config = dict(
    n_layer=12,
    d_model=192,
    n_head=2,
    n_kv_head=2,
    head_dim=96,
    d_mlp=384,
    vocab_size=10113,
    activation='gelu',
    norm='layernorm',
    norm_place='pre',
    norm_eps=1e-05,
    positions='rope',
    rope_base=1320.0,
    rope_fraction=0.5,
    qk_norm=False,
    attn_scale=0.102,
    bias='none',
    tie_embeddings=False,
    parallel_block=True,
    init='uniform',
    init_std_qkv=0.0706,
    init_std_o=0.0,
    init_std_up=0.0706,
    init_std_down=0.0,
    optimizer='ademamix',
    lr=0.000756,
    beta1=0.9,
    weight_decay=0.18,
    lr_head=0.0103,
    grad_clip=2.0,
    warmup_steps=301,
    schedule='wsd',
    decay_fraction=0.574,
    decay_shape='linear',
    final_lr_fraction=0.0,
    batch_tokens=65536,
    seq_len=1024,
    doc_mask=False,
    train_tokens=436700000,
    steps=6664,
    dataset='wikipedia_en',
)
MLP neurons of a small language model. Each row is named by its layer, matrix (up: input weights) and neuron, and shows model dimensions 48-143. Each number is 128 + 32 x the weight over its row's rms, rounded and kept within 0 to 255. Numbers have three digits each.
Before each neuron's rows, "fires on" lists the tokens most often at its 100 highest values on Wikipedia text that the model never trained on. A number after a token or word is its count.

fires on: ". " 31, "to " 16, "released " 5, "of " 5, "u" 5, "3" 4
L8.up133:112134129170159086131142194125085122141062126100157087157156142142132099112132112102120190133056100134156126095125090152098116136099095122130120108116148133137118138115080068099135121116112110168078165125124071064135139055171101128143123118167178120138137078153123172110131119093091190140

fires on: "199" 31, "197" 15, "res" 12, "198" 12, "200" 9, "202" 7
L5.up103:170096131194113115099156064106060080150098147106100159161156098130174144094148144167161113149081132094179128086194028139140119173085210101123121144128188086067146123179142148148130117157131105117125100067162146098112156023087176154139146086113188161130143126084125111148144128079113125122

fires on: ", " 50, "\n" 9, "| " 5
L8.up22:120170111105180100122115114141133088115094192173154103087107147124127074170144135122145118078089238121177114106144148117093132131123119143118199156120141143056166142112140134112089147137083120099085119134167128113133148073140190101133131129140191143101135110175115169139174119169119107148

fires on: "in " 26, "z" 14, "is " 14, "missed " 5
L5.up201:145110132101155075113144100111101174097116041068092097095065088159143120094139106119140142199085085098118069173150220120137110128121142133155106152166107131160096136132168071113166098120165124146135149093130169115061142173189144126135067138117181148151151183172085122157123148128141121094

fires on: "vi" 12, "Mast" 11, "met" 10, "^{" 9, "x" 8, "ub" 7
L2.up93:063191096149117102129131151108138075167169062099127141119212130092131178133178183092132141080109136129153135159135099149132154056099148114101111147157139139105184133192212122122101097125076121085135189112094179151126125069109154151107145061080119124187142090164109172123177147092123182121

fires on: "il" 40, "Pal" 14, "eller " 7, "als " 6, "species " 6, "for " 5
L2.up288:099149148148125077131069074156130127098136133123150071143117154154119139145124119124165125078133123105101115130120172176146059161139173092108114178074138156133147036058227139137154134153103140139146101153130080115149097154164209135090164129163176140136136137180142130157167146137190132076

fires on: "work" 23, "ment" 18, "area" 7, "test" 5
L2.up64:177182153106172148143151106172100169148105102179176136110190143116125155072108083105077149110103091099136106134077139086108114183155136117096063131143143114155086164130112108136098120131196198082146170135143166112139093146118148155165151132108130128118097125087140124104125135097110148107

fires on: "; " 42, "| " 31, "ot" 6, "leg" 4, "Leg" 4
L5.up275:154147117143103122133182185170158147130114166160115120136097130125064113130154138104169126150129144170133145132186176157130140114125163143065161115132140088083118142187162125108101119101100165138125111162093087078086111059189161076095112159099175125129174111141130139178114127132161146197

fires on: "of " 19, "in " 11, "ably " 6, "- " 6, "ther " 6, "is " 5
L2.up31:111162151117077103100172125124127139120080067134105127080132122118041090017096105161138108109115115123118141150151112130157165134135149111153170083146128119086128121151138098141190141153167121189125120137179171199095140126171116107077134131121130162079159098161083135186129152104180169107

fires on: "." 42, "'" 20, "," 9, "., " 6, ", " 5
L9.up31:122121123111173186093139078114122053111037117100129094142124089139166140087174138176123123135092137102103094153129125148180069120152113107110061163139153134169163097110151073115085177165153092099136151161114122160129129130119095093104178091160104146129138150158155068163159111104071138134

fires on: "\n\n" 23, "of " 11, "an " 8, "â" 7, ", " 6, "af" 4
L8.up119:085095135070128112192114089118137129143093193133148148100143073058167123090156073124153140109127137085129141099164187122132177112137115158082107135130147165108078055216146142102163157074051154140166166200141140153128124116118193080104123089128126159099134102110161130165143165098096191116

fires on: "M" 40, "L" 8, "F" 6, "album " 6
L5.up364:111094146151128180094158125161123115101116131146101097120073138104156086120113186120108130109157117130066119077183127078171134081107111082132109157152219110086082058068188108128155107108143178192149154090087124119106083113141119161182113162098181155152178140170130115129075114148146139158

fires on: "is " 19, "also " 14, "(" 13, "j" 4, "th" 4
L9.up26:060116118145196069139123116171081143114150157118122085098167150125068098150124137140087134091107122176181075168200137104133150142142058135119092160135146136141083121104167097063185110107121121157072093148163204065116118137105153148120157089150154137092172125124132099159126152178091124110

fires on: "one " 21, "also " 20, "part " 6, "people " 4
L4.up309:127145174144114173091152093190111065155148129170104126164083188190195123090170105140137154104111155081122096077080053124097179138214113189142119158161122072140133127147113146100070150072160121121133158098150137052110121134144128155115101071134147123113187153139126154134107139129086112084

fires on: "final " 15, "s " 11, "by " 8, "ents " 7, "meet " 7, "est " 4
L2.up151:119149159097169137175169039154157182136145118094071076129163081138115136135170082120150123189153105122136078114144104123167156101138084112114169107152145095109185149127092160132124118116182116165119142120080158203124170129182089074069115101098146125085128111140122162171135085127168165071

fires on: "H" 14, "p" 11, "ü" 8, "d" 7, "All" 6, "ø" 5
L8.up262:137095088151149112069148138139078125148105137172114193141127157091150161155104085101138097110103189109090094157159127115162084144161083172137130092096184146098089152186127162097116124126150158098141120080071114106091097082139106105124126101138187133131162079113206184112129204144098108186

fires on: "following " 23, "two " 18, "r" 15, " " 7, "next " 4
L5.up128:110081092140133146138165111133144111159115135116082105155120152108119140160206133109187106151107121089100156126113114120129071186120151105153124165154137109164142100132182135200100120038195145124130118149180103138104091116130086153050094118099103079070141085121142163123086138115122149102

fires on: "re" 47, "con" 24, "o" 16, "|---|---|---|---|---|---|---|---|" 5
L4.up366:073146155152204133149166121163109076116075146102085113040186175102090088180106149110109114140106136132151143106115136145138172170143153131091141126076175152078171100121143102077081184148066073121145147086149114119085112114162165126173125150078121078094105130181118100118165199147117119182

fires on: "s " 22, "re" 11, "ç" 9, "ory" 7, "on" 7, "ber" 5
L2.up251:178172110139095140188097112181140117116159172154136069073121087169062120087072061110132136100118073129124100114088140110104091118162143135133116141087063097094129080093161116126116115143146174110092162150094132110139102145100145107131139140111098091093120128115137166177200147073140084088

fires on: "|" 39, "% " 8, "| " 6, "was " 5, "is " 4, "a " 4
L8.up49:133188134085106110103127105172111065026141134149063119106144138106122107082070115145145138119182117117161135177155122095121143191202126139135139122179151152175149140165161176157128183096036114152196127110175106089131130164136165074116135109102148169171136126105105129100121138093121125133

fires on: "." 57, ";" 24, ")." 14, ");" 4
L2.up195:153140154117133141114094097132162071130156141147112105112143143175161206145193164137151136060156143090092093132134160057130086145111139187096116141166152190128145084099178152167143116124143126092121159104120082175123082117072124060105122114089099166102127071147118144141162098120079146065

fires on: "." 20, "League " 8, "Division " 7, "Group " 7, "Club " 5, "age " 4
L5.up174:084142139175153125118081111127113144144151137132110174165146135076153123098165135100112151108167152126127130085081141152231081136080120146085124147174167176116103106138167087158162107156186115083130153097115139152069109154082136074110117054143159101139163125139175083177139124149162127201

fires on: "th " 27, "\" " 11, "ar " 7, "st " 6, "m " 6
L4.up6:109094120103153132140181123128087068145158101121161112091136155136098105111149073098161143167111147116163144150177118153182109174155171117130152082132210179094082123082133090190110087183115109130128146158106145128151184115089201109169102125113150119137123173148076080135218118091183057164

fires on: "were " 24, "was " 19, "b" 8, "ac" 7, "ach" 5
L5.up252:092121178137177137096119121088097152144057089093192095110150132065093173147127158055133112180131160141088088148128092106117095184146138143098130113099132112160095156103196110083120140151178143067133176082090160127113116139128114131112195151132142112159155156158071168154138112169119096091

fires on: "career" 20, "from " 10, "ering " 8, "|---|---|---|---|---|---|" 8, ": " 8, "aged " 5
L2.up44:196127096152157136187140096092148148096102111040165182120118084126125172061086154142128126091088175095092138151117137102116101172165145143119205147178119101092059062132112152120197116128163183159138091119140167139100142147121126122161109123151098112132176135132073138151116106077080122060

fires on: "dec" 28, "or" 11, "ist" 7, "semi" 6, "Total " 6, "Location " 6
L2.up133:153078094138070129082085125123134114127083120090184131169156092136157166149155143102162079151148156177139128090084082105144181146145086124081136164187078048107106151149108114164136122059071138116086115100071185138112100169173113131102101157104101161170157104114104110116148192151139135114

fires on: "-" 22, "and " 15, "gave " 8, "of " 8, "led " 7
L8.up54:130100105117153109156038144127076143116100148075106117120159072099149205095148161123160135111121206077128159195115158123130143088096091104130142141122158167057064146131151083137124168126113168144103149135124157116119166138173130138165066142149111162127128136170075163180128152102135115123

fires on: "tion" 24, "station" 12, "Inter" 12, "programm" 9, "motor" 6, "ation" 4
L2.up51:134157077138140143156125050160140128134093128094156107149142152152168165144181131116090144068077110144069134111143121123152148164108174090144081053141081094053107152124183157124101172119144109158078066153171117138092179106145107145106141066173110060130161187176115114156116109094133128164

fires on: "ar" 31, "and " 8, "ation " 6, "as " 6, "but " 6, "One " 5
L5.up214:098146089190082124131139100102125116162144189125100116121141092135178147079126040131142141134150173115133105112113034109124093128164145145117147133182079131077123066147123128138094187099080091099146136114145170093134140104171084136048146166159122167173122130166072167172125146066126116087

fires on: "to " 32, "so " 25, "point " 13, "0" 5, "face " 4
L2.up35:140178119120141111130125134151086193117080172127078135083098100122132132104159113116142091079070171165139070102143123095116135122180124147061101167179130128130140117106098093190111176161116132113089089133188110093075165071110140090155092145134163167153137154161109091148116138067120147165

fires on: "| " 42, ": " 10, "by " 7, "– " 4
L8.up67:061148117113169151153100142136127148131127140135112115068191044189101104118189155144093118187101135150166104141152116042148188112093166148151162151129157165102125023170137104118142158156082165065148135108157181132070107097139127146131096134114127115125134166161135092159136080122135170136

fires on: "Comp" 19, "Fl" 15, "\n" 15, "first " 10, "est " 5
L4.up301:148180158090088162135103096139175134128123131142112117125136064110172167158099121073173100125138188141156122119207136129144155130118096101097189166157107118124138149185172157159115168101138118129076139134099120171066169082195111126107140125056141084114153142116178132173142078159117127150

fires on: "two " 18, "Super" 10, "Pic" 8, "super" 6, "ug" 6, "Young " 6
L2.up278:178103108071150147121092090186101126149166162109155132138155084117099172174145141122114099132112111143137109099159168113171127165148064131102085213100086111108183102113114156154136158099138099183129179163140111163149105086131128123161136133099121104132143161107145094209144082171147152099

fires on: "r" 40, "ch" 10, "ir" 8, "s " 7, "Gr" 5, "Fr" 5
L8.up124:129150097106177120120124135141131126101098128047140084115115170142109160133135111113105170113130168148159094129162171127134131142144137098136159177102123156100098153149168170166179103055123111156160093148078119126098188098199167134099145107112143074100175162091116144188155129182131086129

fires on: "s" 36, "and " 27, "of " 9, "ers" 9, "es" 5, "ors" 4
L8.up235:147115083108073095107150139139114114105062155125162169143136134172064141066123125076174157151154147093123139148124132161154158155139147138168155144140118113111132146091123090151123130112116175101083166187197165144150134123175134062149130109138131147093096166180151132163182125196097164175

fires on: "-" 42, "ar " 9, "o " 4, "á" 4, "age " 4
L5.up282:142087133138114133125186122188155103119115172091198109130165114173170073100080084099146136146146119121123158043162116142181123115153170103156160093121190116069107148111131117172166158150154105108139099126139181098101149091165140109167135125095137153142152105132095146149240184119202124133

fires on: "f" 14, "k" 12, "ot" 10, "g" 9, "Au" 7
L9.up284:161201160079068113124098120124055150144159132108110047143098038120119188130138113147062122148102104148098081085155125140122142130099110128085184168134117138079157081194132144155089192103119130084147128102131160164109091148102117151118131073102137099206117163120122154138123118139138121131

fires on: "| " 47, "An" 12, "Be" 8, "I" 8, "righ" 4
L5.up67:141109248176139131132201184128071133173132137180118130107133147154085043130122124125124067143089135135110094143155148108173147137149142151107099065128146099151093127122063099156109156112102139095147123156093137154086102102146130073102118161075177127150098096123153104150138152135116132144

fires on: "und" 16, "t" 15, "t " 9, "W" 6, "N" 5
L5.up38:148105189159154188067102130138054148145119137131127188065127149149132174129140149088166110127109141072099056119118088086119074140093094105129124099179143177131079117141130105130148137138180113131153125101112076122099151111103111108132154117119163111145102086178182096146104143130091163087

fires on: "4" 41, "wh" 11, "Wh" 8, "2" 7, "ini" 5, "Cy" 4
L2.up149:095096165134071121100095089175096125135118136172116148124174147140144186178193171132079184057120149091101124108182133105209128151086113129132108108116121142153128151120148104127156140072162176105115127066119081194135112123144077123122115124138202145171099115110147159169121115122153105121

fires on: "tri" 15, "dev" 14, "trav" 9, "idi" 9, "scre" 6, "adap" 5
L2.up202:121166140132124113145114097134091148108105108135152157117159105109118124127120149134118212107154102095174132178172076176083171073112156096100160099121130133154092114080117073091107086121117147137128129134119040114082186094132128124109067136099142106176133139141146112149120160144093110051

fires on: "===" 54, "–" 8, "match " 7, "on " 5, "ate" 4
L2.up146:151083111145065141094125192151107132128084141096162174123167098101092114170151073117118110143164148147074066144145133120158118173121155104149167116151118091085170190135097096173118066124132153115130120098085113125126125142151098121102113119132129159131106108096140144132154112128113136066

fires on: "of " 47, "est " 16, "en " 5, "ends " 5, "at " 4, "ty " 4
L2.up143:133169120095126096135106110152134147140069097090114104119145131123156097031126088108146172143133115141117138149145104098175112121166120185168126070158181142098091123083136147121180165106088146113144134135136135184162064146200124097182152060148174139132151133173131158160166160135158184075

fires on: "===" 37, "in " 7, "== " 7, "y " 7, "its " 6
L4.up139:109119121124132088106146107090115105124088122104126120105156156135144126092148074132116103123163117163114083121126109178136121154176098072114142106117159105157143117086094116230128118171171161144107170107200122142143132103133192132108107099143130127073138173150086135148107117080178117120

fires on: "six" 14, "Fur" 12, "Mid" 8, "Pre" 8, "semi" 7, "three" 6
L2.up154:153125155137127071121123155170097169149134121122119166140124121093135180169161146082088130109038127190127090184132128222121147136102178121076168074114119097102105175134104075166107151074156107137112123093134140142124146140171089119123080135096147112121141148121166076194200104167126165153